Weights of a small transformer language model.
Size: width 192, MLP 768 tanh GELU.
Architecture: LayerNorm before each block, learned positions, biases, tied embeddings, capped logits.
MLP neurons of a small language model. Each row is named by its layer, matrix (up: input weights; down: output weights) and neuron, and shows model dimensions 0-95. Each number is 50 + 10 x the weight over its row's rms, rounded and kept within 0 to 99.
After each neuron's rows, "fires before" lists the tokens most often just after its 100 highest values on Wikipedia text that the model never trained on; "fires after" lists the tokens most often just before its 100 highest values on Wikipedia text that the model never trained on. A number after a token or word is its count.

L6.up375:44 50 56 51 35 54 29 71 47 62 62 65 47 65 51 39 63 50 56 49 50 60 49 58 38 48 34 61 60 46 49 44 49 55 62 35 63 40 44 29 60 41 51 57 37 50 67 55 49 45 31 46 47 28 49 54 24 48 49 42 59 58 24 43 61 57 55 39 67 47 43 40 53 35 37 49 58 60 50 60 38 49 66 57 48 53 45 43 48 47 38 42 47 43 48 52
L6.down375:40 42 50 44 56 51 56 29 49 47 55 52 61 39 44 44 51 57 56 49 61 52 45 66 57 82 56 32 38 63 58 63 55 69 44 50 67 33 35 58 47 53 60 34 54 58 38 35 40 57 52 51 41 48 55 42 52 63 51 31 50 70 45 76 62 59 54 58 41 56 53 51 53 56 30 40 35 57 44 32 55 53 51 52 57 55 40 42 57 55 52 59 57 49 56 42
fires before: "==" 23, "In" 12, "===" 9, "On" 5, "|" 4
fires after: "\n" 93, " " 4

L4.up658:71 46 51 61 57 51 51 35 45 60 32 48 57 48 41 56 55 52 59 39 45 37 54 40 35 49 38 41 44 35 40 50 49 52 40 30 57 36 47 52 41 56 47 33 53 55 55 46 65 50 50 53 64 48 40 57 30 69 51 50 42 43 65 45 69 66 53 57 68 55 64 34 55 38 36 50 60 42 51 48 54 55 57 49 54 53 47 52 55 46 62 59 51 51 41 66
L4.down658:61 38 31 70 58 49 62 68 51 57 44 46 33 33 38 38 44 35 56 44 49 57 43 41 62 53 41 71 48 52 48 67 60 42 55 45 48 30 53 65 34 63 46 50 47 54 46 57 45 58 27 44 74 45 57 48 53 36 38 48 41 41 36 52 48 57 63 54 47 41 40 44 49 46 51 40 47 29 67 57 61 47 35 69 55 48 69 50 44 43 45 40 55 55 39 38
fires before: " m" 16, "0" 16, ")" 11, " in" 7, "3" 5, "7" 5
fires after: "." 32, "8" 12, "0" 9, " ft" 8, "⁄" 7, "9" 7

L6.up734:53 62 59 41 27 37 48 50 27 47 56 55 69 58 50 48 42 55 57 50 43 55 57 41 58 55 53 28 49 48 31 63 78 53 56 48 59 46 48 53 54 47 74 37 67 56 63 60 55 69 68 45 46 39 43 46 47 48 56 46 47 53 57 57 74 46 36 49 44 55 57 56 42 52 57 41 64 50 55 55 34 64 61 47 47 46 29 61 45 59 50 61 61 51 51 60
L6.down734:48 61 39 65 41 40 46 54 53 58 53 63 54 41 32 39 66 49 52 59 51 52 44 62 51 64 60 54 57 53 34 55 55 63 51 30 47 49 34 63 62 26 55 45 43 45 50 53 45 59 62 56 32 60 45 44 61 72 44 45 37 60 65 52 62 66 52 49 38 36 50 41 47 39 54 58 62 66 49 63 44 31 51 43 50 37 43 54 49 40 57 45 72 45 47 64
fires before: "1" 70, "2" 24
fires after: " in" 52, " of" 8, "2" 5, " " 5, " to" 4

L6.up764:47 59 53 56 45 51 51 66 31 59 44 58 53 50 81 34 52 44 52 46 78 55 42 45 70 51 57 63 36 47 65 57 44 55 53 40 47 28 51 43 57 58 57 56 51 33 68 45 61 38 57 57 47 53 50 49 63 56 37 32 66 51 59 48 43 33 38 40 51 42 55 44 45 48 57 57 52 46 35 37 54 55 71 61 59 39 41 55 36 37 48 59 12 54 75 34
L6.down764:55 57 50 61 51 43 52 41 40 29 64 68 39 61 46 49 41 56 56 63 37 58 56 51 56 59 54 66 49 42 54 39 32 37 72 61 47 71 49 54 53 61 56 63 37 45 28 52 50 38 39 45 56 44 45 42 66 61 45 64 45 34 47 57 44 40 67 43 40 48 41 38 39 58 49 50 55 49 67 45 73 50 30 44 44 48 57 54 28 32 46 65 51 49 71 54
fires before: "9" 41, "8" 18, "7" 11, "6" 6, "." 4
fires after: "1" 84

L6.up334:57 68 64 48 42 36 42 53 50 66 58 46 60 55 65 45 53 79 48 49 65 79 56 47 66 48 59 36 39 39 51 60 49 41 54 42 74 52 48 57 69 53 70 56 50 53 59 51 59 56 61 54 58 50 56 46 32 51 45 39 39 69 55 48 59 32 55 46 48 51 43 45 34 46 53 48 46 54 46 60 31 54 39 38 55 43 44 65 56 46 43 43 48 51 47 44
L6.down334:58 60 52 66 49 54 27 53 80 47 58 51 45 54 72 41 48 57 44 52 57 39 56 74 57 49 48 52 57 43 36 50 44 45 70 30 55 50 53 40 45 53 52 48 58 35 48 59 48 67 68 53 53 41 40 46 46 56 71 34 52 57 51 61 40 43 52 58 49 49 34 58 42 69 32 23 42 35 40 45 61 43 66 39 57 48 46 52 34 66 60 44 39 55 60 55
fires before: "9" 49, "|" 8, "===" 8
fires after: " " 32, "\n" 29, "–" 26

L6.up712:44 53 34 53 43 53 48 46 34 50 57 33 49 44 46 71 66 38 42 57 55 39 42 30 58 48 62 59 47 30 45 61 62 45 56 30 54 44 49 60 75 47 40 55 33 49 57 34 66 64 66 56 50 48 53 39 64 50 54 44 41 35 52 48 63 33 45 55 63 71 66 29 48 56 41 40 44 73 49 45 56 44 65 45 37 52 70 59 38 46 40 37 40 66 47 55
L6.down712:51 42 59 50 54 51 48 37 50 50 46 45 70 55 40 52 44 50 56 33 47 35 39 52 49 74 59 52 63 47 51 54 27 51 59 57 48 47 47 44 35 54 53 63 47 40 50 47 56 45 49 67 38 53 47 41 52 43 49 64 46 61 63 53 79 47 64 47 56 56 45 64 56 55 29 71 32 48 70 65 60 23 51 60 43 61 56 51 37 46 56 39 43 33 45 47
fires before: " |" 19, "s" 14, "°" 7, "%" 6, "na" 5
fires after: "0" 18, "2" 17, "4" 9, "5" 9, "3" 9, "1" 6

L6.up86:47 61 37 41 54 39 49 46 49 25 68 36 38 36 74 56 58 40 53 41 70 48 32 62 52 50 51 53 39 65 43 46 41 39 53 45 47 66 38 50 74 55 62 31 34 61 61 51 32 70 44 50 46 69 61 56 47 49 64 65 43 48 46 31 51 57 44 45 58 40 44 49 52 47 41 49 40 54 32 45 42 57 61 51 63 44 43 59 48 52 55 60 57 57 34 50
L6.down86:50 51 48 52 48 62 32 47 43 44 70 55 43 35 55 50 46 40 60 53 48 45 52 36 29 52 52 55 24 60 46 43 55 58 74 59 54 59 67 50 38 48 47 49 63 58 34 51 47 36 44 46 65 52 55 47 36 54 49 39 36 43 45 59 53 52 52 55 49 71 53 54 60 49 64 35 45 37 47 70 47 37 34 65 29 56 52 44 67 34 66 47 63 46 58 58
fires before: " |" 31, "0" 10, "'" 9, "m" 6, " " 5, "th" 4
fires after: "8" 24, "0" 20, "7" 18, "6" 8, "9" 7, "3" 6

L4.up451:31 39 45 31 47 37 55 46 37 55 54 44 39 54 37 50 61 52 55 50 51 57 58 55 45 31 46 59 51 47 54 53 52 53 52 51 51 47 62 61 58 44 51 30 51 55 55 46 53 76 49 49 67 48 57 56 49 49 61 46 49 53 41 59 51 45 47 33 68 55 47 57 48 49 47 35 32 61 29 14 33 49 72 59 59 32 53 58 60 48 45 61 32 51 54 59
L4.down451:42 50 34 23 58 48 53 50 57 52 56 48 54 57 58 28 55 58 60 68 63 43 59 55 42 64 42 39 38 56 46 36 51 65 53 30 50 42 68 35 55 54 48 42 54 45 54 47 43 34 52 47 40 53 50 56 60 42 49 57 44 35 44 46 38 48 43 69 48 62 56 49 58 57 59 38 52 54 56 64 40 34 57 42 38 56 62 47 48 54 69 58 49 31 48 44
fires before: " " 66, " (" 9
fires after: "8" 22, "7" 15, "3" 11, "9" 7, "4" 7

L6.up391:56 76 46 60 58 41 37 54 46 58 61 43 53 46 50 65 51 49 38 68 48 52 60 51 61 43 50 57 41 61 39 53 48 42 37 31 50 56 46 46 52 52 33 26 60 53 64 60 40 55 43 54 42 49 44 51 36 56 46 65 41 66 57 52 67 62 52 63 32 54 23 40 58 51 46 43 46 30 49 41 36 57 42 56 59 50 46 60 47 51 46 51 54 36 61 52
L6.down391:50 56 43 44 43 75 49 56 45 40 43 59 39 58 38 55 62 42 45 42 49 69 40 46 36 50 57 42 45 42 57 58 60 64 48 43 68 42 63 53 59 50 33 54 43 26 46 62 49 51 52 46 54 41 48 52 54 42 52 24 62 44 39 32 57 42 46 56 59 61 59 41 54 23 70 67 43 68 52 52 45 43 54 65 41 46 51 55 53 38 53 44 60 61 20 46
fires before: "0" 22, "4" 10, "5" 9, "6" 8, "3" 8, "7" 7
fires after: "9" 46, "0" 29, "1" 6, "2" 6

L4.up545:55 52 57 34 52 41 65 47 31 49 62 54 51 39 51 70 51 54 70 44 53 55 48 46 58 46 60 59 48 62 58 25 52 49 47 51 66 45 54 44 59 48 53 63 45 44 50 52 49 64 58 56 50 49 65 41 40 32 61 51 51 45 32 54 57 51 54 54 51 71 58 64 57 34 52 55 51 65 53 61 53 46 35 84 51 47 49 38 64 69 57 44 47 44 38 44
L4.down545:47 57 60 44 60 39 50 43 57 39 42 57 56 57 42 49 62 53 47 51 59 49 48 37 71 62 52 50 57 31 46 42 60 54 58 53 55 62 45 48 44 60 63 51 61 53 56 40 61 69 54 29 48 58 56 46 74 14 49 34 54 30 41 41 50 65 57 47 56 49 44 47 61 54 70 49 44 48 65 33 37 40 45 37 52 49 47 55 39 47 59 67 31 56 59 44
fires before: "9" 26, "1" 15, "2" 6, "8" 5, "4" 5, "0" 5
fires after: " (" 26, "1" 21, " " 13, "–" 11, "born" 7, "2" 5

L6.up502:63 66 30 57 43 36 52 55 49 43 59 37 36 48 43 51 44 50 54 59 56 63 52 74 51 52 41 37 47 62 58 74 63 39 70 66 65 50 62 39 53 33 65 36 65 65 44 61 44 39 43 36 31 48 44 51 54 36 47 51 41 45 32 63 46 44 48 37 49 50 48 49 39 52 63 47 42 49 55 36 64 45 48 44 68 45 28 45 51 76 48 50 57 72 54 36
L6.down502:36 40 43 49 47 70 32 59 51 47 43 43 53 51 51 63 61 39 56 25 41 53 58 46 52 57 37 46 27 50 54 35 40 64 42 45 62 29 38 48 50 43 42 54 37 50 54 63 49 51 41 30 44 56 59 48 47 76 66 50 57 51 50 55 63 59 52 57 51 45 56 53 51 46 57 64 63 44 52 44 49 73 58 34 44 38 45 47 63 44 52 47 53 24 43 80
fires before: "," 40, " he" 8, "ven" 4
fires after: "1" 25, "9" 12, "4" 5, " He" 5, "7" 5, "8" 5